{
  "head_dim": 64,
  "vocab_size": 2048,
  "norm_place": "pre",
  "qk_norm": false,
  "parallel_block": false,
  "init_std_o": 0.0,
  "init_std_up": 0.0536,
  "lr": 0.00193,
  "schedule": "wsd",
  "final_lr_fraction": 0.0,
  "batch_tokens": 65536,
  "seq_len": 256,
  "train_tokens": 297900000,
  "steps": 4546
}
MLP neurons of a small language model. Each row is named by its layer, matrix (up: input weights; down: output weights) and neuron, and shows model dimensions 16-111. Each number is 500 + 40 x the weight over its row's rms, rounded and kept within 0 to 999. Numbers have three digits each.
After each neuron's rows, "fires in" lists the words (lower case) most often at its 100 highest values on Wikipedia text that the model never trained on.

L2.up526:474489512536538543472478507552492531482612515450527487516498534480523525552484492533477523501497505460465470550449574498536504433462438509493455453539549444515462496491542515529487465501535420519494484508485522556478498452555535528546507459541496549523450415511408443527546522476485455512
L2.down526:540460567521502547559508479586505501515431416461513516491561462569408556548497622458514483463512531481502479538476465572463535488527507463492491505513492510480537455544508506484499452466509522427429512539498542496484526505509456501517502503590566478455484469503495516496508443567528525454
fires in: "have", "are", "were"

L14.up328:445481486446472524483530471457516573524570443504474547456504493512507542542510468506525463531542442519483574473506503455512503511461486594565474563566534480510402492480521605552482477485423495461535533487469496548594507492409492471538530480541508603530486499497489493517500474525511482517
L14.down328:465495475499551464498444509529480497478438473470541454581441440446565534462609514439479494490531467434455538484519525474549500455459490511508492493526527523426458507477511481471529561443534469549533461480494511537483584537499499475540473500480476398546585516539478475545450469439589499476
fires in: "it", "japanese", "1998", "injury", "1989"

L4.up16:508446492547511482522532516504485502433530533481513493488560559461510542539504467478505539503507501521556550461563547502512450477508517511472446503453456429543417462496543527567503483466462415443470524568505461540490456463591485473520453550517558558491461513567435579471501472474508556536
L4.down16:470573499451474492543441412474541438593516454521473472509522473444432360479593529529523550478510594487531494511527560475463480512476494501471459456484465591517524495555549527475507449495537511491540479465461513582533534531513449466497521479465478446532483501497519523473600511479476448564
fires in: "used", "considered", "known", "example", "exception", "mississippi"

L7.up539:533510495472533526494530436438484495546464529474464580528469507481520530536525485472456482480489458469513530541500451461550525518542452528525500575447486429507502507521521439457525552482519512533466448574493458521559539472533586469556464488551516432626518491516469464545523506452573495484
L7.down539:468506526504509473555575506485530534480437447515491511525516500450480505526470575498488506498515548527474487530500523579503485487561564553444516592459507570450582518468469514542475495541489491491533466494457484509518478581519522485496531485449473575532429433460513580474467479495497494463
fires in: "is", "engineering", "chairman"

L8.up416:514491511482408531490495542461552514576409535436549518547517491478514565497552495446469497465486475530442487526508502489554530524541514490504528520476532435432486490537524471527551535512515535587454449516453503483525478503447477542565522467480426532531472496382485507505443491545407491450
L8.down416:508527473560563445493553523567460452469563448534480475536497489498393436501459562523478500530545548506478483518518502565428524488509522497517498560510566394562502515512576453526535510480472538492445585532449515554488537495502565524491455515540542458519506511576518487494473474476512527536
fires in: "york", "state", "league", "wales", "texas"

L2.up299:465515500467457462558486409486527524492564500478532540478476489489536571478467429468464514508524499525489456603514506518527475493447501490525583546458543527461440498451515574473522474603479487505499567512482489558526528456531499443486520531472506553506456470483433477454485523577482529488
L2.down299:466527517506520469561532460518465559501463491494470536509516482535425479527493583506458545486500412434533532475472439517505511469532560510409575490529501530506555472514478560455557505545491427519507449530521507481338503540435456489462511482487489568409472431505563569554499507472501504490
fires in: "player", "england", "barbara", "germany", "manager", "car"

L8.up7:557487519442449530541410512562482567507518514497505441501543537422434521587541538488561481542381512504494505451496475491517512423498534532523393548513515485556444447515513430494483535419521433398505513482492489538485523553551544559489522485511512523498462469521470481528499475523497481566
L8.down7:532586533504520504469574513471501444519482477496494479484462497546462492514447454538438528515529529590538539491484502571503459442524477409509402515468457484496488484489496458541518459514454528507586528556446496507457500524427484516524509424475483428491478465522474528558482504495543514487
fires in: "its", "are", "they", "their", "the", "s"

L3.up5:459513570495443479531472425536533550507535554516469547511481511479484525502574457489514513537493506610519494512486494513527486477469498468472470511490476485514421420434552453526473459464501521531458543564476498579564527482534470482486508528470610527451479486475469489528479502517491436572
L3.down5:471490480554508514507587452575463572540511531520500421474498484556445504493472462455442515528516499490500520467375472527525492547547538493388604519568530456462520536525514459432584477536430483527512535526497476577547439474457529455451524469485522507455482547532517558523521451519466424485
fires in: "it", "say", "items", "them"

L7.up47:456514508537559492512441519494461500453515502457566508456543467493503527517506524493546465506494485521465527515516528468395491474546517552442416476542445511469455491543557452505468525494554496542527477565429467505514508516513512489474482530460477508443394577493469451483472447526499517502
L7.down47:526490459506439483491568499495463500463493578462501451517517509535552512551553476531523512508493526519470504520476532535457546551527585506443483466469453470423521519491489560450563569417460514477370490502490487499479358582499548498500540539517478429487475552532525503497504548452526483497
fires in: "by", "with", "for"

L11.up41:518486601489427493486470492543516483522522447531520561440425522457426515472490518579474525529530451516481467479539494451440489553472480509569490527474491526515500492513531504542535481517519499463541467520590534510544468480558447542475496503485552557495553490512511561500540506460490510552
L11.down41:510490451429543526499530460450390522391503548399406400500490531559528520425511500499530486490481579539420510467440499589494499489485537500536519427489496552548541490512533469475518477487531458505484431537482542504457467510491505483566449495501492540592535630506456535528567487542490502536
fires in: "the", "contrast", "separate"

L11.up145:406455459520504458473492457546498500483499532523523527444448529536522570578539448537558505479475497530493498479537473433458557507423481578439489493428485509523522451474517485542438527490482510442542563547551487594571506465521467549502519515474507514571504434417457486506512475564505542460
L11.down145:557524510461505488542513499530529449583433471542536508517513419567501449514531543466490536530509465443513519506485582530523491498495409505496523515497557487461539476573452504458473483502529523460484428488518442472515491539498541495483526537463458468505484546489561455515478539454562554477
fires in: "the", "to", "named", "renamed"

L3.up587:514489464581487502457520503488497517465516548504468538478521582490587515575460450576478488485496525532512475463474500480464468543467463477472473509450572531444517502495544469495451414459555512570543571540528504535545515527468558477561512505502450433489470517492464448522525533480504389542
L3.down587:522523429502467495532483546472458438460506498515473469526487527547447513624500578466437496491495491496538503549581550499446465496426501504490558485496529436454574618488506493483467518551440489507490492439507477478487437484482487585476533432566544551467475520487517521544526459542455409530
fires in: "who", "previously"

L3.up401:416475490506550589528518488529492506484541473488538518477486522450535550462417430499474522503519497490454469558497464464513484486447495528467510412479524575474425497482516577570515488464506516479477581537426541515458510538512445522465596510538507480523490523473532552439407554473547487550
L3.down401:508471504487538529461518471438491448535535516500509494482470539485502533447550535491495509508481520551444489491518477552461494534555451489505517532438499492483528539485478467528432495533513453490527505508483528459621487562510443457426438531453494482533498492439506492524529609517510582465
fires in: "when", "after", "until", "before"

L6.up152:466502532568472521506462454456541510526495539512459530500497464467439455475490432498511533502511462522490500470507447509489577452476509454580560503473474522527397502463539462440482502445470494511517466571522530510472452574578480491523526526570562542511490472559444609500570461442483489500
L6.down152:500483544517436487536471525448481540454542472491536454519515553524507505493549498479498451546473550486486502507424477481455506423503471553510532420509506472505437469530493533524484472506495575446444521519610537474583504465534520513600550477492555520514557494429473552510584493500467577532
fires in: "east", "west", "mississippi", "western", "all"

L5.up131:461463453542500564507524533514521528492514560496512470453530486501573554482419481442475538487478512503468520528526538466526478571557501493411486480513475587520444508499472510552529504515511440460534516538448497515522495520476524509485537530423429416509526544440470528472434565485562530467
L5.down131:454487459515495426552565503432513458490549450463489547527528480511487467481587512499484439517527523527522521516452545536525530527548548463514581440511506485493472475506484465564523531426397535473477469500524497535536458506516539477455576489526496474505432467471481515508522473514548505540
fires in: "just", "began", "out", "down", "justice", "ended"

L8.up342:515488523514454446542493393440520503502521480462561522479579494459435453526467432554537509527507462494499547441475491496505483391471467537516487422531519491464420473504525464585474542499500460380512388535485505531548530467492479497478507521545579489486460457521502531541484457542524520496
L8.down342:459561539439525493552502445434511566476520500463461536471480525450493493412574458517435453509487513470541538540402494454489493505473431545529464575498452581503518477522513566487549548517509497507527513461486533492475453426541556476575470556442469492531472457493498479569432531477492517483
fires in: "not", "more", "other", "some", "elected"

L7.up212:445469446499505530514513482566523518509556498499478526467488532459574481584415486564531501462477493534540495477548537463450480489494493543465489509481542480478471407437551526523467504470578454474545533575540471562535438486573501532540444484503566505397514533516491512510528446477562554547
L7.down212:469516505518541464581513472493534437519481537454488426481512429547516580538584512518549509525544449511474494464527480553516543423441558510599462550462504522564539530507518507597444439494495518478521503495556483476472568470505472553496450463452562542461468512490480522497493487494462478481
fires in: "also", "only", "first", "previously", "generally"

L3.up133:459474511504613600495552456482512518496586475461468491516473573459451514540469480443529453521509480522541500529491510465485516453515538472467478488516520489511436476528509516494544439575488442479425542563488549453492446439502438487592477458524461494545453487421521517508558512531542478482
L3.down133:497532428525450382454461538510458548577501495462453504486492447446531512557460523476490494502620475489485486483518514567504471450487447527493535495465536532521572569471480482533485635485481493484533530457533504530467436466478457571423483485530556467454557502573545500476476537516451462502
fires in: "later", "history", "marquess", "mcelroy", "herminie"

L3.up503:536490488581507503507475511496467495440486539467522540532493510524564473502437532557485550490506446501492484533459506431513491482426484491513450528405485453485494486542565619544497517416498482499457570539451548555495543423542563500487502509509584552548545456491467479601528522497508483496
L3.down503:532525572519493587495455508447486464474475574447521424448492546458492508494532475490477488514511553482512530492559447492484533542507461488480430514548591484508503532420481577481464547539529546531464474525437513534549491549451488513557488467432480463502507479443509448573464560533533516508
fires in: "became", "was", "gave", "as", "having", "took"

L14.up417:522441440530511534494491519496476443450459543469559490511388538496488563481498545504489475532565537497411517572442479528437526439473425524511530502459492451497412493468529548486416478420549508444487499501446551557440538569566499510527456556514498516487551543482502524482488534491505461472
L14.down417:510514503428558522567479534491525456557547547414476548465481543416473473490509487542453533523532570483489518521497450547516486443496486521520483532560517530473396469494436519455461432457505505505532418543479527561542573538487565515465511508551486489504504435505512482464533550484505457515
fires in: "at", "to"

L7.up232:545420554442433521539398438529525493481517451488579474482493498516445526556449489453563485577523528475498532514586492458522489433504497471522469479444453479472460522447469503545470534504595467462559458488373524498515531446509497566495537521541549534535477493547475460496528456534516499527
L7.down232:480480513500564466470525417504490528524452493499488494490410534476490497501498467585485567452482548511495496502461544552442480446533511478475472531538492427503525474433491550499578499543551511524477497473480514578483508487528608478552479401516497546477547520558433436525459589554496494493
fires in: "with", "like", "its", "of", "the"

L7.up174:517455569498461420509545488546461492492511469516506434451553553521451440461493402541534528530484493488491490503439481485458453508508504520499564540516500484507484476462532484556484491500527522426564468472500474529535513439494452496505606510464538589535492479548484456422517483492510497505
L7.down174:478507466535520491532446438515473484475488564493502484447591508489518531501494560509480506518589383524567453517569519489466536443499479550590474498531512490498473441459507502563520411464533496550469482505519527485484525420525489534472514525422482469440549505492524484492466495479517433520
fires in: "known", "such", "multiple", "new", "wrote", "songwriting"

L2.up355:460523493488521456518479468626488553483556524503475532477441484422474490533488408491519543537522492539445498521550494460483495428518488512549470515488538482543496520553484596579497421490500480448553524530466474503584462472486512452465556482493457441507529458486525446507498474511444474577
L2.down355:474554542449464482547495438462522461533514531534547422505529486478491518466473513537507546496470443531551484489469450513570513511543487470453577476475450454480553485580459503531479463493518519422513532442559476507529496458481511569494433500559542451461478423495467511490520550475458502452
fires in: "the"

L8.up580:474439451519531538529548458540497541464529514521495502488455507513456523487470414483465539504511467500509525527473528454518547419453520514448524470517467586459462486487514454544516435472498488472503606489440484497531482570531484536527509476474492533568494491473541516567459578511516542492
L8.down580:478487446472551494525528403511521516550464459476531527477495495563517442565474500544468431507544528506444484542528419469527506548497503506505460474515492457494463459508561535437468550458487568519455540566470484580515492469576521527525509562467456522535505470461467497486552594453536487519
fires in: "years", "until", "early", "since", "before"

L11.up639:463511523519469469519448480489554489598440479433539481521541487484424442511479440564466461472480534486460557540554468466485538516514483575519484504498476422473517449506515537582449450459548510506463488470487536526476493487500549504580587489505515529555483450509471521411506473566475523493
L11.down639:466466544474531533445509537511549534447497537444488580513439513512466412552567468511448567476483536483518529581401478513555509488483484498453435484537515513491463488472477479505447571454577518480449500521497513487522547633557493493537511452477497468525511449515536458498526481487534540543
fires in: "the", "season", "album", "by"

L8.up497:530560482491614421507536576556446520488491445475528472495436499534501474521535594520540457528504474458454536520568501463454455460515543516494537502478497419550483486495466519458434473473574538423474454477488543571524479498468521522556525469581478482516410523457513504481477523528447487528
L8.down497:502454525504482533501570531504541435552483516553504544492489580491511480475532527498540574393484586521510474522453523428512529452452489443526522527514550519495448484397477497470523549472482479462514429523511518511487534532491500569579539469467461456449622523517528446497559480462461473497
fires in: "at", "win", "loss", "website"

L7.up436:548500484520535603458470511554487483441531579445546488483555564441526475508422505549496508507498490554494515540579489535461447460475522407555548497521511442508496517487559478607532492509499488510460541561519513529497546501497557462463526526479571560436474504472476539454502522510552486483
L7.down436:443534510575528529515556467525538511554498460560535531527494510514468540532544465474527537493496434509521500461554524430520512485533476482516469454536443483545535473482483460447515431480460554507477489486453471496537549419484474546522494522503500433507455531597577522522474473546435550446
fires in: "it", "they", "also"

L5.up311:470511524455491486489575471572470525533506481496483557474541527544538450531501549444543528483481496432491489510500538476549575476495502516502521527560511441475522449462548541460492521460508451428505442535537473489538473496531465589522432454397550593527508501498531407477550456478547531454
L5.down311:482455534389468460525488509501511533526489490480481487472538426503489591455534488492537500527538387498556493463497485491529536436422482530514502450512500571471528440519512554577456449572532517538519518519572562473522492484501489467448481567456492502474610483451521539480503493468496505550
fires in: "such", "television", "chinese", "title", "songwriting", "personal"

L5.up133:397541449496525424526477529496505514470532535480468499498466525483543504502478477534515510505472515516521470512513502498461499543489473495406430496470423533533444451543531552480505527465505499490490524545457465638531502530539540419454515530471540497496393500522505507476471486567544484499
L5.down133:509536478556441533520531499461527562527506487530480509516477441473467491523406596567388483529516538523501475422518479520509564528499522574535469453558497519548526512511548475490561481496465502456438459487524477460476488450450444572475461525488476484564395444530480551488483472543530503571
fires in: "not", "did", "just", "ended", "started", "helped"

L2.up42:468534445509470463532489609541482490483458530442471500501549575453567496574502473497552505532500493488468476529592546517532466484473507468456388484438498467533487470480531588517480531476543496520544525567488498604490513499513496538481568538442581512540470463505495488576487537514491447577
L2.down42:494483486509466480479460554501496545440435502533513485491493481481457511428510508597449527511494447550505507498484433459466520535452474572483444429475461519511438471521539550422482619465511476516454531478521468496509434505510532524451511532504424596559546464485471535542472563485524517563
fires in: "not", "helped", "key", "help", "can", "should"

L7.up432:564452521541469546529551503543506524444561454536519538539482603492466528490473503518512511517501459467496471454545502444531467560528471524468449447481496476432477487471543544516544528474545515406509467566478501480519483540541446501497508483535510496557562495499493474477548536514496479482
L7.down432:590480454424527508482350532444454498516516597492479467487545521522467515480501580504497518558515563550472503496489494488498419478453546549553482494613507449533465474509530508565442393551469547431498535514540498506554522473455509532533428500475587490509546504484463482519500525513508451538
fires in: "of", "between", "into", "like", "towards", "toward"

L4.up536:545511533471497496477500421533475494475467533495463510465447477507556569505501518456522530542488529433545516582418557510509540561542483531535522535453479456493468549533499485522545464483555491605534533549570504499524516522545481415481439499520593466630503525443536482507499492536422504525
L4.down536:469500489468501415502538443530480529463486422488498578456517436473503467490498505516490464544467426476500508492513492537580489495546519547490545453566538476507568593506496498525519520451524553492457522429493551565571580509541513468520555495531537497554515431494486440400449510480507484541
fires in: "york", "campaign", "football", "families", "engineering", "official"

L6.up155:422513499502430513518412514566505541522469488525498539527458479444466485461527472541526565582468543539525504499560541501469541397448499526571446535499527548543422439498483471536500462521479462507540522469500555551547457536562439513571474455463494571529548496483479491433546520491453536593
L6.down155:481531547514535458540510540464542524543565536478529485502463504452465508464451532496521540443494507488494467488430495488594509490573448469488508468400474421542531419513500566512500497485526509426563599476522520535507459438480569498476479515523532415511550499499494479510483545455534561500
fires in: "the"

L3.up141:507534543514451523548581571468472495567486538498505523558528532538447500509571422507488464462492489444476496470503548499504503530542492499496556507483528495464471519513486488444530469529466481524428567469514505496517459427478493455630524473540494501603504489455457536564466493506504522482
L3.down141:480485413495496527497563532463472514537494524506509534482585481456481461498459564516497494551480528479476498491469476442503559507523493466561458480473516478512511489529557499462466496488442484507511426450478505576517509471521495566457532596488478493546522462531537471463454504575509514533
fires in: "professional", "league", "season", "goals", "awards"

L8.up631:548500463468541514526470449492540500522526517457499414481546452522506634577487519515564444526512490543445537548530464474435503486465488654531453483509491508412496478518487534466458478465505542498486524507561487462478490494495486522523571484491513497506497474474507529398517546527538463443
L8.down631:565502534483483417481516480500580640522513567504515518480500471475509471484517498555410486473567491556463550531473467474570537534504455484538485477550501530486477497505456481496442535485462487553503497518451464493487452424434529502523514487548459449443491525518538534506488482511493574525
fires in: "in", "on", "later"

L14.up42:481459501537362470513510574491474439518514540504535481471525554453544529548600548493533460433537484519494523517495547496437485568535440447515449530463507506505466448485504505569484500445513466460493574474513516556530541541523499486508455486439580506501503577503428397484482498484475450540
L14.down42:436503452501463517498432590478441496481495522472468473484558448530464523499542563479472482476479523548495511457469521461522478523526620521509529459491466549480478472469635529523462501492522531539461537519536480473484519535452521506480537478464483492552500422528471521500503472481473504497
fires in: "also", "played", "made", "served", "known", "used"

L3.up504:456502510500480504540503453494540496519467502484480505497466503451449479480533428520472525525506465539494515543387528435431498486515444594462560475468499582490491487525519557512497505497523535627519500494522492510454485488517479502532520489490491529530426486461564535497503474583470536524
L3.down504:452425483505491483510518487506539424506522581522491511503445480428483481530452434521526588487504417480552508507474458583488449532575509471484565457532487480520545535496538505558516579519494549524492460516543568508419454471508487458524470520472496468493364450508518485553412520442387487494
fires in: "war", "division", "barbara", "warwick", "heart", "william"

L2.up285:546515420550441445451538493545491507483549550465498476474491463537591511514496512536534488537535500524508540511498551491487502548479484508454536431432510486543477472505543415528488466518519531479519492543459461572565471566502513469505512453439536451582538523491470499483475492515510512549
L2.down285:482473490482471502487521491437527532513503463521491451493517499538541509504464461480561493497494498557521493497490480476534513566524501532515497406502468499418579541607477498485584461469468548440506512469446476475533506576486500530539541351559562539476441460485523521493477464468511468574
fires in: "on", "due", "leading", "tried", "helped", "going"

L7.up375:528497516492482515537460462534553499553558438516459463442417584508495535433446441489508482500517527459549503508431553474496452513540488502437465524546480513527470460458450509572519457576498483535516482534492469547528462495549419476495470539517562522467575500484558508502515502530479492491
L7.down375:555478545519552545466530526470473486497455444521473483540504550511434443532514460535489522467578542475467496517500488513485450616446522494384526469496455440493500469509577561484554522487545548464483499496477508464429497564472544552501529450452481509537497584483526510443472440473518489496
fires in: "time", "way", "day", "death", "battle", "war"

L4.up542:537524509536507590467506451506526474507563534488539595544439490447523453497436491486463486568592534548536531517461488482525580435481553570538506511472517446503443527518518483465496508415515457520510479521447532522532482463479567521529497473549570485559522431492419497505550518496589421464
L4.down542:554508530423540515488571513524431528538478483533494476506406439466452542533515524489417506526522525488482473508544525550461616468538510502441487502508506544429560565491449534487478481531469539503494504425423469528463544525515449503530538477551449527478492510524535451523504496549446485477
fires in: "were", "been", "being", "was", "be"

L6.up115:507521518425555527459535573519521491497488491480491501455509552484448481554514370474506474475441499504495490449477539405544487468510461477537393505477431541469510510530501465551459441495474502542487514509462543549501479476534476487526511441470463469507406452489458495471445495564482559437
L6.down115:563471504481612527523455492500527471486438582542496558489458483528501574525465492517533512444450483485503490533528489457566561447530512454528528476574491440490489456524531447569458439469507542467514391537517512494501468497469459443498517456472439467589584430534468572547482527498466497453
fires in: "the", "southern", "mcelroy"

L7.up36:542395461537429511497485479541519481460509498505507504468463475491494546476529458526485482577509531470500513512495585464401556543506432559461451530497525545524487479493519449472529458478506475490480571549530469467532481463510546514553434474498481574427570550453489464443504557534512489586
L7.down36:456525549479465487459526522487554489553512541466499454492505509481541454529527496517531526477474463532509463460501468497570516584557536481553537432488554492503445561515544591502426430496494509505470487550521556483537497530556537478430513541477537441502535571524468435493498530479533419433
fires in: "also", "later", "main", "however", "result", "source"

L8.up408:480517507508451501477426561531466498481513490467549519446467441531515531545484499495465482536438565503449498506510596470396485520501434532511485500477460451509490526503514479555586543488517515563490456551492498454492525536515526525458496550502489477530520528467477416498486495511526496529
L8.down408:508547512473508540507538479468516561494456579396503491489489501448522477396536540537456432498500520499471551519517523558582501510480459546436521505458536435502475470517518523534521435492509504579467502495428537521470493474520528502475508444509473472461496526520435488454481603566560498500
fires in: "for", "forces"

L7.up283:543432449566515478519475539487497483461562521506579498504510460528531555567433527530537538516496487438453497504568456414449458455407450565537429490486494432536451488483526487456501465457537534440524449569411467568516467560539527498550547527519551513478469542537470488553553479532536540531
L7.down283:447521510505437534479497519525540499440374458474466501520487489523511551510603526484562480477499524489481506463428464486537527436442470522552511589458442539476478455521511540474466501400494424515397557486484502489540514548509512540544587485554521511426442533459503543514474514485475522504
fires in: "with", "have", "through"

L7.up396:592524579507525503485520508487502452527522470491532453467487471473451473619483542563531530469515533511448484460473541444480426495488536538526548479513490528491470444518475523496435465445589504496549417463413522491474475538523421506503534458526463496549470446495488489517482463444502504540
L7.down396:536434487543430540550555489481496529528472486520514559521473448487607620437569551546441486497504486512459519552504425481495502544504499506502554504487459465386473425545507512463468535463520530461467530503457519448445532504518563490545547543507518495444556466462506522517531475492484502492
fires in: "have", "had", "has", "least"

L5.up335:505502466490544571522585592484494509500515474478451547498492544464493551517522437535480466476589450461539510480476491467411519452463490484501504515546530491484527443481534510522526508462492522460498649569567514459492503446520459496555437483488533514479506486492477484486469562509515500620
L5.down335:489522492554478484537521444493527508546535514479454481469530482466578517499492497582510500461602499539465499519572528433568501397474505585485516518451528521516501500523532489464516481460525508438507524411544545488474540375502511553534459520537545516426470424536571547550500486443405465454
fires in: "also", "later", "then", "career"

L8.up279:488550478493516501545535602537558537515446470483521526488434540439476582473526473450428546446575454464529518539448535531409450545559508528514458607457516514479489524490550520521534562497443536537529455552473520508490429576542496486493465483478435522527477507455500516496474536496547556487
L8.down279:554543566484536489519573444530473492499534539492508513534488522517481535415534413561453556463514477464451493539508526581495447544521486485559527482490491490521431458427491553546436536469540490494465471431487449554489435502531412563511501477414547492492509558513471498539494507481508501542
fires in: "army", "navy", "spanish", "battle", "finnish", "war"

L5.up184:554517509516457547526514498515450531503528475511517614498463526464491501539388420577454548515529496499510502514542504425480501438457496496479517543493517515535471510499499536509537542450533452484472511492431515505500555431547598516542471472566602480532468455506477487576423494508546529490
L5.down184:476554573490524551517532469478447569534463479488494538516469482482467549519481452513366465496523559437491507518484476501487544482508502482400487563434486597481557524471498522454512497522540539526470489473431517518517495530501510496502544548508482528469447514483451494545549507555465499508
fires in: "was", "been", "were", "became", "formally"

L12.up82:459490441548435445531528484531536526576483511506532487493495459476537479533508519528499480500468424521473427475559522464489471470450467517529448494535526538531465485499517496567470470452535470482596455464511459508529500589504473486430487474524497546527503452508514566531557514506581478358
L12.down82:505492458519493492550450523496496535426529471449463516491542443524505496481548516481529471526494462578591481498434552539567483393478444548485439438493515505478532462507539549482508488534460491511462444452547521499500421538514436519531506460490542484547423496493506541457521468491466518446
fires in: "new", "a", "the", "former"

L2.up433:539480469525486536493508536507508529475492511497498563511442577486497451548524551510474559464450533489527509505548500462487507468502474490554494573388511475580508472491468487486516518456517460456502410527495448493537486542515569525563494582522569503519447481468436490578459473462535524510
L2.down433:489554545443533590499547476470462472481414467491485495514477496485503484598439499533477531491526572500499499533513486507476535485600534453441504494458457508409559480495503514502489529552512569487443529429472558503465488498530540512459559467519437526497477501429440492522469478558510478540
fires in: "is", "connell", "become", "formally"

L3.up610:464497500531435560553366483438544518436516460512506573563457519437561517462447522500474479491544490487550485548491496465514516433534454417530463474495491544506416430466527513492504498533498550493464493520519507473399480447557554499515518513573484495559459478492446538498551525512522606519
L3.down610:487465473462403557479487511442479519522514513441518557482480503496538568512529499494512467504502554484508502512545509448589522462508475586471563424459459556460572476591513475477465527455513445470490510521586617497456482519504526547480472424488521448555472494439480501557461539521475457512
fires in: "west", "james", "george", "western", "building"

L2.up160:487473484577545502449519465467530554494581508481551533557512533504447477562439399430473465509567487473543524524480434440582510426426498542535477467510521502498471459458542477452499523478480517512530466478499480472514484482509524513524537491520542485467500420527379486494502534495541504473
L2.down160:509559552425510499494565485506506521515413442547481423467434508517450491515484534497421472513542559473473454467509531556485578457483457525456556550469512573534574531468490514496429493559534483487455526444497485556533472483497422508554589564481478506443494413533445493465541516548509521485
fires in: "be", "been", "best", "dec"

L4.up513:588480534546550448463457557482507499565454489499511514494534457489414531562520479529479510514515549534554498525483402407498521415412435515571461531428545530472497532521538453489479431488563546489520518515604496546490491484504481557469519517509561511539510487461499520526526505488495456506
L4.down513:475446518512421502486520481534483472463562446470496544534506519544508485470470568499443464445543512515468473542469483568484447498521523532503592451538472477516475545440452563511536566540481506536417510488570577477474508567482449480518446535503491448481496448521484492485496511500492500538
fires in: "east", "west", "western", "coast", "isbn", "nba"

L7.up465:512437447419573505519493490501532535535505521502514449426509522494552532514512518532524542473457526502532500487483561501492473496526479497512385438502454539497456460518500528535496442450466491456538442537462522535477453568568464553470472460525485566466498517468476498410440504496519521604
L7.down465:514545540557453523536550472482444562467486443469515450445475540529514485464550513519522494566494519571457486459473494506570418507548518507544522437509468433479494512497524486546485542490408481514531524506469513512559531482524501441521421453487576418533556523483548472483532532471561509449
fires in: "with", "had", "have", "due", "only", "most"

L8.up372:498504508488489486425453541518431487433477504503535521451448460470491520484500482494451524522499560530456491562571540490481513529525507448531490492471472507470468538461494547532456561465537539548416516534444556512481495535532456481440522525448511513604508488412503422448467532589557533561
L8.down372:514439443458508594496559472477519518544534459483478500533516551507567502447534527485474465459569594566462530496546438487473525433513476506462520506508545456506417542456489506542547475478558561478526532498450538471514471501509506470515493486473533501573555485484455524499544513500405554456
fires in: "at", "for"

L8.up383:444502474435591557509552449557538522469529511441503535389464527470514457526461467544531482517583503538461537468492551482449514448475489549546494524470511517432513528466479556551560518458493507383491475515540498558533473556529536499488546451542482429526515484501493459517479468471529519513
L8.down383:529533506545446484509466528447478444516492449552462575487517475487554508509462544415554554514441555508497504578519524436464500492528505491471410494489557477574486517505523515478525505516489575530531474508438428585420527527504477542543488530471487502506425549463526523455530522487552556528
fires in: "been", "be", "mezeviris"

L4.up438:394472524478471396472491518471526512518499526527464507514509491477459461489522426362532435491447489487522492551463459527572572435523450474479534506513485527492463483445464428479483452459538547504516418536525526499503497418511460503561488490512513508546480476504524484498511488564431447450
L4.down438:472523488513527512481497460599422492434580435478504502482457444447533480438467543520508453478502540558517484531420530465528509485533516554528490584521513431530521485450549575507488543527506473474537478438497485517535534471532506464484474523560510518506518497449565497520446538461545458492
fires in: "new", "season", "team", "apps", "away", "goals"